config.toml
num_hidden_layers = 9
hidden_size = 256
num_attention_heads = 3
num_key_value_heads = 3
head_dim = 128
intermediate_size = 704
vocab_size = 1024
hidden_act = "geglu"
norm = "rmsnorm"
norm_place = "peri"
norm_eps = 1e-06
positions = "rope"
rope_theta = 10000.0
rope_fraction = 1.0
qk_norm = false
attn_scale = 0.0884
bias = "none"
tie_word_embeddings = true
parallel_block = false
extras = ["capped logits"]
init = "normal"
init_std_qkv = 0.0635
init_std_o = 0.0122
init_std_up = 0.0635
init_std_down = 0.00903
optimizer = "laprop"
learning_rate = 0.00132
beta1 = 0.95
beta2 = 0.99
weight_decay = 0.17
lr_head = 0.0108
max_grad_norm = 0.5
warmup_steps = 503
schedule = "wsd"
decay_fraction = 0.762
decay_shape = "sqrt"
final_lr_fraction = 0.0
batch_tokens = 65536
max_seq_len = 1024
doc_mask = true
train_tokens = 544900000
max_steps = 8315
dataset = "wikipedia_en"
MLP neurons of a small language model. Each row is named by its layer, matrix (gate and up: input weights) and neuron, and shows model dimensions 16-111. Each number is 128 + 24 x the weight over its row's rms, rounded and kept within 0 to 255. A neuron's up and down rows have the sign that makes its largest values positive.
After each neuron's rows, "fires in" lists the words (lower case) most often at its 100 highest values on Wikipedia text that the model never trained on; "fires after" lists the tokens most often just before its 100 highest values on Wikipedia text that the model never trained on.

L4.gate585 [111  70 116 146 122 128 159 159 155 134 135  81 145 146 148 155 180 133 113 125  89 173 136 152 149 141  69 144  99 144 112 106  90 115 171 134  97 130 134 121 143 144 128 121 159 130 154 112 118 150 143 138 132 178 122 172 129 152 147 139 103 112 123 106 122  84 101 146 151 125 147 126 101  94 103 134 161 104 116 115 170  79 126 152 123 116 112 155 157 134 109 149 144 142 147 130]
L4.up585 [ 98 129 114 118 123 126 114 112 133 129 116 140 114  92 111 175 151 139 114 136 128 121 150 145  65 132 152 122 105  99 172 129  77 132 152 118 172 114 109  93 112 113  77 150 104  89 116 137 128 125 110 139 124 146 112 136 145 129  58 102 173 141 118 156 128 104  98 153 155 106  99  98 145 135 138 114 122 113  79 115  96 129 172 125 111 135  82 117 114 113 152 153 136 127 123  90]
fires in: "the", "s", "business", "each"
fires after: " in", "in", "th", " and"

L4.gate150 [118 120 123 114  73 145 135 118 179 170  98 144 140 139 166 149 156 141 121 131 143 132 131 159 122 139 166 136 120 106  72 141 144 111 167 131 106 123 148 128 133 125 120 127 108 140 106 115 117 128 137 162  82 133 160 145 183 136 171 144 116 135  94  86 136 178 110 141  89 105 112 123 111 145  94 172 151 143 142 153 136  83 123 137 123 137 135 156 157 142 106 156 150 138 165 146]
L4.up150 [167 152 121 148 132 153 139 128 165 173 100 145 169 124 147 142 108 142  49 138 115 116 112 128 130 127 133 118 117 110 142 118  86 128 129 102 137 171 157 124 180 117  71 146 161 128 129 154 110 145 127  80 139 143 132 137 143 103 128  82  98 115 105 158 131 106  95 159 107 153 131 133 139 127 129 116 146 134 109 102 147 132 144 177 136  93 139 129 138 165 140 136 116 120 136 147]
fires in: "design", "skiing", "designed", "described", "us", "name"
fires after: " des", "es", " s", " pre", "re"

L4.gate428 [135 144 133 102 142  80 153 103 118 119 137 107  88  98 128 131 139 116  92 140  87 122 161 151 129 115 118 158 121 179 111 157 125  88 159 130 153 165 142 152 143 114 116 171 159 132 151 120 111 142 142  97 106 186 110 123 125 163 168 127  91  93 148 161 124 143 120 158  91 111  81 145 147 153 121  89 116 144 132 119 131 151 183 142 145  95  90  85 140 124 137 132 120 112 143 109]
L4.up428 [145 107 128  68  97 144 155 138 137 154 180 139 107  74 122 150 148 138 123 144  43 123 135 115  95 123 170 131 144 131 136 138 134 105 102 124 136 115 118 132 131  86 135 145 155 153 139 149 162 174 145  78 114 106 110 157 120 136 136 105 142 128 163 135 134  82 132 136 133 100 154 136 149 147 111 123 137  84 150 128 153  94 129 137 159 121 170 143 180 107 155 154 141  95 142 165]
fires in: "of", "after", "until", "behind", "during", "revolution"
fires after: " A", "t", "A", "h", "ut"

L3.gate480 [102 134 150 140 115 163 102 109 167 134 123 147 115 132 137 102 117 116  97  87 130 131  82 174 211 127 147  83 121 126 151 168 127 156 128 114 107 159 131  84 110 146 103 142 178 141  96  65  89 102 105 122 137 123 137 117  97 114 110 114 105 137 112 113 151 142 155 107 115  79 108 144 160 108 117 121 125 150  90 129  99 136 156 129 155 162 126 121 110 126 158 164 103 161 121 113]
L3.up480 [112 154 119 137 142 139 128 125 113 123 118 115 117 158  95 144 129  94 143  97 100 150 127 102 162 160  89  88 146 176 129 185 117 139 133 125 157 139 175 167 148 180 164 113 132 141 114  96  97 105 132 139 142 128 130 153  99 191 162 112  88 133 142 132 112 115  95 130 162 120 140 142 127 125 169 131 113 113 106 134 120 112 112  97 103 119 128 179 139 154 147 179 125 121 145 168]
fires in: "state", "s", "canadian", "russia", "satellite", "asian"
fires after: " St", "en", " st", "at", "s"

L4.gate211 [126 126 130 152 153  93 104 130 161 127 165 127 175  92 106 115 112  87 119 123 129 140 130  81  74 141 125 121 122 147 107 125 134 173 138 106 116 120 134 127 125 102 130 122  80 144 131 151 101 128 126 145 148  89 154 110 174  92 147 105 127 110 127 141 117 150 158 148 126 124 142 116 126 102 114 104 116 150 123 100 121 169 136 153 135 124 118 151 149 104 104 158 133 104 161 142]
L4.up211 [ 67 101 102 157 137 130 115 130 139 136 202 138 137 151 133 140 127 127 117 125 152 152 143  93 132 134 126 126 109 121  87 112 138 149 115 148 150 130 179 194  74 124 112 132  81 101  84 144  95 111 136 115 124 142  96 125 140  94  89 120 101 124 145  81 139 117 153 118 139 139 147 149 137 124 108 138 126 123 145 132 128 143 115  96 129 129 134 112 145 137 127 143 125 147 153 126]
fires in: "four", "seven", "three", "five", "six", "two"
fires after: " f", ".", "v", " s"

L3.gate624 [156 133  87 117 130 115  87  95  51 127 113 108 141 155 146 145 163 101  97 144 119 123 118 135  98 122 101 143 119 117 131  98 138  94 174 101 158 149 120 117 100 122 116 122  95 127 148 134 110 168 169 194 123 125 147 180 104  75  95 124 123  94 116 168 137 157 142 149 103  95 134 118 121  90 126 127 155  99 137  93 136 167 164 100 164 161 108 161 180 119 128  87 159 127 125  83]
L3.up624 [110 129 122 156 141 143 103 139 146 114  90 134 113  94 113 124 133 159 148 162 106 138  89  94  95 166 118 176 142 121 129 128 154  94 150 121 110 153 135 151 119 105 149  96 138 117 130 104  83 117 105 167 114 122 127 160  81 127  83 115 144 111 139 118 119 119 130 127 138  88  93  47 129 112 116 102 139  98 146 132 139 134 127 101 152 159 140 137 153 125 119 144 118  87 154 187]
fires in: "city", "act", "player", "authorities", "university"
fires after: " c", " the", " C", "ational", "or", " A"

L3.gate214 [111 141 131  83 161 144 138 103 125 113  99  77  86 145 169 103 161 134 172  86 147 114 120 127 138 141 123 109 131  70 105  96 155 201 180 135  96  97 142 168 114 113 147 157 107 151 157 105 131 120 149 110 123 134 138 142 147 105 120 150 152 145 144 118 137 149 128 122 141 129 110 135 138  94 103 148 167 124 145 143 149 140 153 160 139  93 162 149 132 131 112 129 157  95 123 146]
L3.up214 [119 122 150 168 116 122 154 127 127 134 116 122  74 110 107 112 146 168 150 122  88  75 154  94 113 110 117 131 139 146  83  99 157 148 127 120  83 113 142  98 137 155 146 154 135 102 102  92 145 105 115 132 141 114 114 124 137 144 110  96 160 118 117 152  99 137 134 140 119 156 117  98 127 191 125 129 147 143 123 105 131 137  95 145 163 148 108 141 134 174 120 155 131 136 124 110]
fires in: "7", "10", "8", "14", "81", "three"
fires after: " "

L4.gate553 [136 135 120 123 112 137  95 103 112 135 161 154 154  79 144 128 124 150 133 101  92 127 151 143 119 123 118 128 149 127 137 118 112 143 125 162  85 165 117 109  91  99 160 143  98 125 144 159 105 140 112 133 125 164 111 108 152 108 135 134 104 131  86 120 159  64 104 115 152 101 148 155 159 119 111  87 132 135 104 148 155 183 178 136 116 115 134 138 123 133 155 130 156 111 108  56]
L4.up553 [138 111 140 140 144 120 128 111 144 155 151  91 110 135 121 130 132 100 110 152 104 174 176 102 137 119  87 122 104  94 114 132 164 144 130 159 118 104 133 158 107 141 117 156 172 154 153 141 124 133 146 132 138 118 116 148 140 109 117 140 164 146 111 136 142 107 165 154 144 100 126 124  84 143 148 124  93 111  98 158 110 114 174 122 131 111 107 103 175 130 173 121 166 119 149 193]
fires in: "many", "several", "000", "of", "five", "three"
fires after: "ver", " m", ",", " f", " one"

L3.gate76 [131 128  98 143 165  73 122 127 113 111 160 109 105 139 123 117 135 118 124 151 126 126 142 101 110 117 167 114 162 143 143  94 125 116 150 150 121 111 164 125 130 124 125 136 122 159 110 161 101 136  83 124 132  89 119 149 130 139 158 188  78 127 107 135 121 123 109  93 105 135 155 169 139 117 136  97 100 100 107 160 147 108  93 121 128 109 179  89 121  94 142 144 100 107 140 114]
L3.up76 [147 119 132 131 154 164 142 164 108 108  83  97 150 127 117 120 124 137 106 152 140 105 129  97 101 115  89 154 152 120 116  87 119  63 128 119 125 111 135 131 117 165 140 148 146 151 118 149 159 114 118 131 165 104 152  80  82 124 153 130 153 121 126 119 142 135 132 132 137 108 115 153 124 133 116 128 154 144 131 126 121 103 124  99 153 140 129 128 104 137  92 114 112 145  77  63]
fires in: "of", "his", "her", "near"
fires after: " University", " in", "ity", " n", " of", " ("

L4.gate131 [148 144 120  78 104 135 125 148  91 152 128 161 187 155  77 133 113 150 163 154 137 134 147 145 166 161 131 125 119 191 145 161 138 128 121 163 125  79 119 193  94 112  85 146 106 147 121  93 131 152 164 169 119 143 108 108 149  99 154 157 129  98 122 141 168 136 178  88 134 131 133 139 125 151 131 134 105  88 117 114 117 140 155 100  97 161 123 140 114 155 137 148  97 143 105 166]
L4.up131 [124 137 124 115 127 162 127  90 170 187 133 148 154  91 147 110 154 130  96 120  98 127 107 109 143 117 151 124 118 133 113 111 145 118 172 124 128 112 119 152 134 105 120 160 135 165 137 112 138 113 135 102  80 157 148 133 126 148 104 138  99  94 127 132 173 186 129 129 152 132 120 138 142  83  91 133 124 148 135 154  97  99 155  96  95 137  96 129 116 107 117 128 141  92 108 135]
fires in: "other", "design", "of", "designed", "championship", "championships"
fires after: " des", "es", "ampions", " N", "O"

L3.gate273 [136 129 154 123 159 113 136 129 112 140  75 135 117 139 111 104 121 131 121 139 106  90  91 124 123 167 119  96  98 137 110 161 128  83 112 138  54 111 125 102 130 118 106  98  97 120 156 112 128 133 113 154 117 137 143 120 144 121  82 151 145 138 154 128 180  98 126 147  98 104 166 140 164 130 144  90  98 121  96 126 186 135 116 118 137 122 126 143 145 138 138 167 166 140 144 166]
L3.up273 [129 124 134 152 160 130 156 105 116 174 178 163 118 108  98 106 104 145 121 143 114 124 166 114 161 118 135 170 119 166 144 124 114 135 107 130 105 134 150 184 113  99 114 138 103 158  99 121 120 104 151 157 131 158 102 129 130 139 107 142  92 128 109 162 113 124 154 171 112 133  89 126 153 151  95 109 178 152  80 118  77 185  96 108 159 137 137 146 114 121 131 123 142  65 106 153]
fires in: "some", "several", "five", "two", "one"
fires after: " s", " f", "ver", " for", " of", " m"

L4.gate119 [143 159 156 194 165 144 147 113  84 115 139 137 133 107 110 165 146  90 156  95 150 149 108 100 121 111 128 108 146 153 103 146 155 123 165 138 194 142 143 118 109 144 113 122  95 141 119 118 175 143 115 173 135 126  98 106 164 133 120 138 137 138 128  43 160 131 134 110 143  65 151 116 121  97 110 121 160 121 109 134 114 174  93 150 136 152 100 116 119 143 133 169 142 112 154 115]
L4.up119 [ 84 122 167 102 112 116 109  96 153 125 128  85 111 144 138 141 117 100 119 118 121 170 107 136 121 180 133 126 120  76 119 109 117  82 139 164 127 119 144 128 109 101  97 121 117 176 135 147  85 169 157 149 147 104  93  97 150 204 122 172 127 121 101 138 158 129 105 118 117 146  97 122  96 143  76 132 101 132 125 134  98 139 148 116 156 139 144 128 146 133 134 179 146 105 104 173]
fires in: "best", "top", "most", "vol", "episode", "software"
fires after: " B", " s", " T", " V", " E", " m"

L3.gate530 [145  62 129  91 153 102 131 131 129 135 162 151 141 140 108 132 128 183 110 124 177  90 122 169 102 157 128 151 135 134 119 158 120 121 110 142  89 130 135 121  91 188 131 148 101 131 156 128 152 144 182 121 123 144 172 129 125 145 139 179 115 148 128 122 146 141 105 128 169 120 157 119 138 126 101 114 153  99  94 141 139 112 125 113 107 120 148 161  86 168 110 123 102  99 116  84]
L3.up530 [155 141 127  89 131 140  91 174 153 148 141 161 115 116 140 121 120 157 121 125 126  73 135 154  82 113 109 137 101 111  99 125  93  99 155 179 132 124 146 131 133 117 118 187 121 115 138 125 144 152 143 141 106 102 105 140 113 168 105 126 117 110 182 117 112 149 154  97  76  77 117 122 126 142 115  77 117 114  83  73 117 149 125 104 116 106 125 124 141  98 101 124 135 167 140 126]
fires in: "the"
fires after: " at", " in", " for", " of"

L3.gate520 [121 148 142  91 145 171  91  97 102 154 116 153 151 130 103 132 129  93 100 139 171 122 156 144 135 150  99 104 110 167  92 105  86  90  81 131 161 143 124  98 138 122 124 158 152 118  99 160 123 158 138 179 176 129 119 137 127 133 117 115 103 137 109 161  96 117 118 134 103 177 134  65 126 142 147 115 138 130 154 135 134 139 119 114 145 139 124 125 168 115 136 105 154 164 125 132]
L3.up520 [ 97 128 107 110 124 135 144  82 122 122 109 149 165 113  97 107 132 120 107 134 129 106 135 157 164  97 128 136 143 157 134 121 124 140 111  86 135  80  68 132 132 137 129 151 122 143 130 138 191 161 136  94 173 111 152 176 103 152 121  74 115 117  89 113 133 131  90 164  97  95 116 144 143  91 145 149 117 117 121 135 153 129 115 120 116 130 116 181 115 122 129 124 135 156 183 132]
fires in: "2", "first", "second", "3", "produced"
fires after: " the", " ", " ex", "ec", " (", " l"